Weights of a small GPT-style language model, trained from scratch on English Wikipedia: LayerNorm before each block, attention and MLP in parallel.
MLP neurons of a small language model. Each row is named by its layer, matrix (down: output weights) and neuron, and shows model dimensions 176-239. Each number is 50 + 10 x the weight over its row's rms, rounded and kept within 0 to 99.
A block is one neuron, or neurons of one layer that tend to fire together. After each block is what it responds to, as a language model described it from the Wikipedia text at the highest values.

L10.down8:55 45 68 49 48 60 50 32 66 48 37 52 54 44 63 54 41 58 54 61 51 47 53 52 41 44 54 50 47 51 54 44 46 48 55 33 51 52 55 29 55 32 49 65 51 42 40 40 46 45 31 52 47 52 54 60 38 47 41 35 43 33 64 40
L10.down15:46 68 73 39 55 53 49 44 44 43 43 44 49 57 47 43 27 38 49 49 44 50 44 35 45 46 59 45 43 37 57 39 61 56 61 39 45 69 59 53 41 61 45 38 72 60 39 61 64 54 12 48 27 35 59 49 39 44 39 54 64 44 69 52
L10.down75:38 56 62 57 63 54 55 40 55 60 44 44 52 55 45 67 32 37 59 49 47 56 49 41 42 54 23 49 53 68 31 47 49 52 48 49 66 44 41 57 30 57 55 54 50 50 32 44 45 63 35 60 57 67 49 53 45 36 42 55 34 35 40 49
L10.down156:64 59 52 54 48 57 56 46 52 56 58 36 55 52 52 51 51 47 53 57 55 50 46 46 57 50 56 42 44 51 51 35 50 44 56 54 44 51 72 43 50 49 31 40 65 53 30 42 53 57 00 54 47 59 51 50 57 53 64 58 52 52 60 32
Word-final noun pieces. Final piece of a multi-token word, usually a noun ending a phrase before a preposition or punctuation, as in palac-e, bridg-e, conv-ent.

L4.down188:31 42 52 58 54 54 57 40 57 41 54 75 49 29 38 52 39 68 62 51 58 44 56 55 55 35 50 55 52 42 51 59 39 52 73 48 40 48 61 45 42 64 46 42 62 50 33 57 52 47 70 69 45 45 44 80 51 40 52 53 64 65 48 42
L4.down371:47 50 40 42 63 59 40 54 35 41 35 55 59 49 49 45 50 61 53 51 52 41 44 55 53 52 46 50 48 51 49 37 47 62 45 50 60 40 31 55 46 60 57 56 59 65 49 42 45 42 63 63 49 48 52 50 38 64 53 42 54 24 55 44
L4.down465:45 46 37 28 48 44 45 57 53 53 47 51 61 58 63 46 57 32 51 46 49 52 43 37 46 75 52 60 55 38 48 38 59 68 36 65 65 42 49 75 48 38 56 50 40 54 63 53 42 67 45 54 62 64 51 62 58 50 28 48 52 51 69 54
L4.down480:68 51 62 51 50 59 65 52 44 66 37 40 52 32 47 49 44 64 59 68 51 30 55 52 39 43 45 44 55 45 63 53 43 55 63 47 61 68 56 50 43 61 46 33 53 39 35 55 61 35 30 55 52 57 59 40 48 51 51 59 65 33 40 38
Mid-word vowel fragments. Short inner word pieces, usually vowels, inside words split into several tokens, such as Tor-a-h, Tr-ain-s, S-ou-th, J-ap-an, go-o-d.

L4.down79:29 28 43 50 72 45 36 45 53 56 58 48 55 33 52 65 43 67 46 43 70 55 72 47 56 31 37 49 49 41 44 55 62 43 51 42 46 46 45 35 45 47 46 50 34 37 53 49 44 27 37 68 35 42 46 53 45 59 69 59 56 52 44 48
L4.down272:47 57 44 45 39 56 39 63 45 54 59 36 48 63 37 69 42 57 49 34 47 40 38 59 58 60 60 66 45 65 53 42 35 60 48 63 44 47 36 61 53 59 51 18 49 74 54 47 53 42 40 47 67 55 70 35 48 73 63 43 42 49 50 47
L4.down473:58 29 28 37 38 69 48 44 64 46 63 44 60 36 55 28 51 48 61 66 44 49 47 46 49 60 50 56 51 29 47 36 53 52 43 45 55 59 72 53 48 39 45 47 55 33 31 45 48 61 61 42 45 56 58 58 38 57 43 51 52 43 48 57
L4.down490:39 55 56 61 38 46 64 55 48 44 54 53 68 58 46 63 33 51 40 69 59 45 47 41 63 48 50 47 47 61 39 48 34 44 46 56 62 58 38 46 62 53 64 49 41 46 32 39 55 55 42 61 72 31 50 53 40 52 62 33 51 57 52 65
Early word-piece fragments. Short word-internal pieces right after a word's first letters, mostly in names, such as Ale-p-po, H-ap-oel, B-ro-ok, H-ist-ory, or word-final e in whose/more.

L7.down329:39 55 60 62 55 37 41 55 55 64 36 36 40 33 42 55 46 51 51 78 58 58 50 64 51 52 42 57 70 43 40 60 60 52 61 58 42 37 44 37 45 44 53 50 37 63 48 51 49 65 47 41 53 42 37 55 58 58 40 53 53 49 46 57
Quantifier word endings. Final word-piece that completes a quantity or determiner word just before its noun, such as the ends of several, some, three, these, "number of".

L7.down304:57 59 63 63 46 57 60 54 49 59 51 57 36 61 67 59 36 61 46 79 50 58 26 56 50 50 47 52 39 51 47 49 59 48 57 38 57 47 44 40 67 37 51 64 63 59 36 69 44 51 20 57 52 36 46 44 41 46 60 30 45 53 52 59
Adjective word-final pieces. Final word piece completing an adjective or modifier split across tokens, just before its noun: independ-ent, unimped-ed, o-ther, instrument-al.

L10.down25:63 55 34 43 46 59 69 32 42 57 41 66 55 44 49 42 42 47 31 42 64 29 61 42 49 47 56 44 46 58 53 67 52 60 44 52 38 36 50 79 42 35 46 39 45 61 59 46 58 48 39 52 53 61 58 48 45 55 48 54 41 59 45 58
L10.down245:42 48 52 52 58 48 70 59 37 54 52 37 71 36 62 48 51 59 42 45 60 57 42 63 62 50 48 48 49 60 42 53 46 42 49 52 65 49 51 55 65 41 57 66 52 48 52 69 53 59 32 50 59 61 43 65 51 57 34 52 56 58 55 53
L10.down268:44 30 54 43 59 47 49 52 55 58 49 53 60 54 50 40 34 50 36 55 51 49 68 62 41 62 52 48 35 49 47 35 49 49 49 42 44 53 43 59 35 56 53 46 51 59 42 67 54 68 42 31 38 66 52 53 36 52 59 58 46 45 48 52
L10.down332:34 32 61 70 64 48 56 49 45 52 45 67 52 51 50 45 49 42 48 53 58 52 58 54 62 51 51 45 47 43 69 40 44 40 61 61 43 47 69 43 47 61 42 52 50 59 44 39 41 40 63 46 45 37 45 54 38 55 75 52 56 46 26 72
Final piece of quantifiers. Final word-piece completing a quantifier or partitive word before "of" or a noun, e.g. each, one, most, any, three; also mid-word fragments.

L4.down121:41 55 63 58 45 55 48 51 35 53 62 53 46 69 69 56 44 35 54 37 40 40 50 45 47 51 49 56 45 45 48 32 50 48 55 53 65 37 67 24 71 51 36 51 61 44 45 46 40 50 41 58 57 46 53 44 58 55 41 58 41 38 64 59
L4.down328:39 55 67 45 37 64 58 48 53 61 51 71 63 50 52 55 42 51 71 51 39 39 52 43 51 35 40 61 52 42 64 52 45 54 35 71 53 66 47 41 64 51 72 52 51 44 44 52 66 52 63 49 50 29 37 47 51 63 58 38 65 45 44 63
L4.down356:46 49 59 37 32 56 58 45 51 35 50 52 53 49 37 78 44 39 59 56 49 54 34 43 54 41 62 45 45 51 51 52 38 37 44 44 49 61 50 58 58 53 37 49 47 61 58 39 32 51 40 67 62 52 70 51 38 58 39 57 52 52 44 46
L4.down395:41 51 40 46 72 58 66 63 63 49 54 56 31 18 51 65 42 52 39 63 56 48 62 50 45 52 79 31 19 50 69 68 41 51 40 44 47 68 52 51 48 47 56 51 55 53 42 54 50 54 52 28 37 44 57 39 40 62 55 47 54 52 35 45
Mid-word vowel fragments. Short word pieces right after a word's first letters, strongest on ub in published and public, also av in wave, ag in pager.

L4.down68:50 29 48 56 51 44 55 58 56 65 59 70 71 42 51 62 34 58 51 39 42 66 30 42 55 51 62 54 43 41 60 51 62 39 48 52 37 45 41 54 39 56 40 40 35 51 48 57 47 40 63 52 53 41 43 47 49 61 51 62 36 55 42 56
L4.down107:41 55 60 51 70 55 57 53 66 79 39 50 52 42 56 57 43 38 48 40 76 69 66 42 57 58 63 38 43 45 33 55 52 51 72 29 57 50 37 33 38 62 44 61 52 58 38 55 58 61 41 70 39 57 60 40 37 60 64 42 60 54 38 48
L4.down158:59 59 59 57 62 40 55 55 58 49 62 68 44 39 37 59 39 49 56 51 48 45 54 28 45 39 41 44 65 55 58 53 48 58 68 39 51 58 38 56 34 48 66 47 53 58 49 47 53 45 37 45 69 52 55 48 38 40 47 48 26 53 50 68
L4.down507:67 45 51 47 43 35 38 55 56 47 53 60 40 36 49 55 55 43 72 39 41 43 52 56 34 42 56 42 53 58 47 44 55 34 70 34 57 58 42 51 44 53 72 56 42 59 41 52 56 44 54 39 51 50 54 26 66 56 48 61 57 50 39 48
Word-final continuations and apostrophes. Tokens that extend or close a just-begun word: possessive apostrophes after names (Assad's, Shostakovich's), closing quotes after titles, and mid-word fragments (Blandfor-d, disser-t-ation).

L4.down40:56 52 37 46 54 33 60 43 46 40 49 54 54 47 53 44 55 33 42 42 57 66 66 29 47 51 51 52 79 42 61 40 53 45 51 54 57 38 38 49 65 56 45 50 56 35 61 47 51 45 50 68 45 61 64 46 47 57 58 58 57 51 65 47
L4.down45:53 45 32 27 52 43 63 48 54 50 62 54 54 45 47 41 49 47 46 54 52 39 55 53 66 54 59 56 32 58 47 53 47 37 57 28 40 36 57 48 67 44 46 54 34 57 58 64 53 61 47 46 55 53 48 44 60 47 68 46 50 51 54 68
L4.down63:59 51 48 46 57 53 55 61 58 45 45 36 46 51 48 51 40 41 50 43 59 47 52 35 36 46 63 40 48 61 45 47 51 47 51 58 45 52 54 61 35 38 33 61 44 54 57 64 52 51 46 49 45 38 44 57 61 48 62 45 62 40 70 46
L4.down244:46 60 64 52 58 46 34 49 50 55 40 51 34 67 69 44 48 47 58 57 46 53 36 45 68 57 54 30 67 45 50 47 73 54 55 44 56 59 52 43 51 40 43 47 54 46 65 64 38 45 45 42 48 53 46 57 45 42 58 67 53 64 50 46
Mid-word vowel pieces. Word-internal vowel fragments, mostly "ou" and "or", split off after one consonant, as in w-ou-ld, Y-ou-th, n-or-th, w-or-ld.

L7.down145:52 39 55 44 57 57 55 53 53 48 58 45 42 45 35 51 43 33 49 71 46 48 51 52 38 43 44 40 64 42 59 54 54 62 48 51 48 36 52 50 59 53 42 39 69 50 44 36 33 56 55 41 59 52 57 59 47 51 49 56 49 58 62 40
Noun-final word pieces. Last piece of a word split into fragments, usually a plural or noun ending before a modifier, e.g. peop|le who, writing|s, contrac|t with.

L10.down39:70 39 59 48 49 69 49 44 39 46 33 50 60 68 48 43 56 39 60 59 73 62 48 52 41 57 41 74 62 52 55 53 62 49 53 55 53 42 52 55 37 33 65 63 43 48 53 63 70 61 57 27 67 57 49 39 38 56 31 49 35 42 52 59
L10.down111:59 52 58 44 40 47 53 54 33 60 49 30 40 45 46 47 50 50 47 47 43 41 44 51 51 48 50 53 55 49 37 42 50 56 58 55 66 68 26 72 63 38 60 61 35 51 60 49 36 54 62 27 51 42 61 39 55 48 42 50 62 24 56 39
L10.down162:52 42 50 45 43 59 63 62 52 45 47 54 40 47 50 34 26 51 49 55 47 59 53 45 58 53 65 51 47 43 56 51 53 46 60 63 56 53 43 49 56 61 54 53 59 52 54 68 44 57 53 38 57 35 49 59 69 48 39 50 63 35 55 61
L10.down250:22 57 49 62 42 48 52 32 46 46 53 50 36 48 63 42 54 65 34 56 47 54 57 40 54 51 48 68 36 48 58 51 52 42 46 39 59 38 61 57 55 49 53 40 40 40 54 40 48 55 57 59 52 46 52 42 32 46 54 42 50 67 53 49
Mid-word fragment tokens. Short pieces inside or at the end of words split into several tokens, strongest for the r in February, also me-as-ures, ex-ec-uted, n-ot.

L10.down97:54 57 37 51 42 49 61 33 30 49 36 54 22 48 57 54 55 72 68 76 57 48 58 53 48 51 50 46 57 66 56 58 37 42 49 54 57 62 40 36 54 57 54 59 54 59 38 50 35 34 51 52 56 37 52 55 52 40 34 39 39 52 47 32
L10.down116:52 32 49 54 55 53 60 59 47 33 53 60 79 64 56 38 63 56 44 40 44 61 37 58 44 52 45 49 64 52 32 53 35 39 62 47 59 53 49 42 40 37 71 36 49 47 42 43 27 54 32 31 48 43 51 35 44 52 51 55 65 62 60 31
L10.down471:43 50 42 49 59 53 39 55 41 42 58 60 45 35 51 51 41 55 58 60 50 49 55 42 31 41 27 47 43 52 34 52 56 40 66 33 58 40 53 63 38 57 47 50 66 63 45 54 56 46 42 48 48 60 46 51 46 51 65 33 39 48 48 34
L10.down489:37 48 36 53 63 60 54 46 68 23 48 52 41 56 56 41 40 52 41 61 50 61 39 53 37 49 45 54 63 76 44 56 48 54 37 45 50 53 57 46 65 55 54 68 48 49 36 47 29 52 58 39 52 35 49 37 46 56 43 50 32 53 60 57
Inner pieces of split words. Second digit of a year after its leading 1, as in 17- or 16-; also other word-internal pieces such as Cont-in-ues, rep-res-ented, power-f-ul.

L10.down62:37 40 64 35 54 47 52 28 60 57 54 54 61 39 44 51 50 43 61 50 58 56 46 45 58 47 49 61 57 49 37 39 58 48 35 61 45 50 46 41 51 42 45 42 61 43 39 45 52 56 35 45 48 44 48 57 54 49 53 62 41 48 58 38
L10.down115:54 64 56 35 69 67 49 42 58 61 61 49 64 46 51 54 49 55 51 73 34 46 59 54 32 60 43 41 42 50 52 43 45 60 56 47 55 61 64 51 57 52 53 43 46 30 59 55 47 49 43 45 53 62 55 55 55 44 47 46 46 46 45 40
L10.down209:42 45 65 41 27 42 46 41 42 51 42 42 41 28 58 51 53 52 54 57 47 42 48 55 61 62 47 52 46 45 57 38 41 56 43 12 34 47 58 43 55 66 69 48 39 39 49 60 66 50 41 52 60 57 27 64 50 45 47 46 51 65 62 73
L10.down444:54 49 60 52 34 45 32 72 54 68 54 31 58 44 43 29 70 57 46 32 51 41 68 45 50 47 37 55 48 37 45 46 60 39 55 52 50 46 40 45 63 41 58 63 44 47 52 48 54 42 47 50 52 73 64 45 42 56 48 50 37 37 49 50
Modifier word-final pieces. Final piece of a word split across tokens, usually an adjective or number right before a noun, e.g. tempor|ary, perman|ent, anti|-, 55|th.

L7.down444:30 68 49 55 58 35 56 50 44 52 40 35 38 41 47 59 59 42 52 49 41 65 51 43 55 59 59 38 42 50 39 43 52 40 59 54 40 43 49 60 44 66 41 46 54 63 69 43 62 38 53 49 45 57 65 57 65 63 43 54 49 23 39 46
Noun-final pieces after "the". Final word-piece of a multi-token noun right after "the", before of/is/was, e.g. atmosph-ere, provin-ce, genealog-y, nov-el.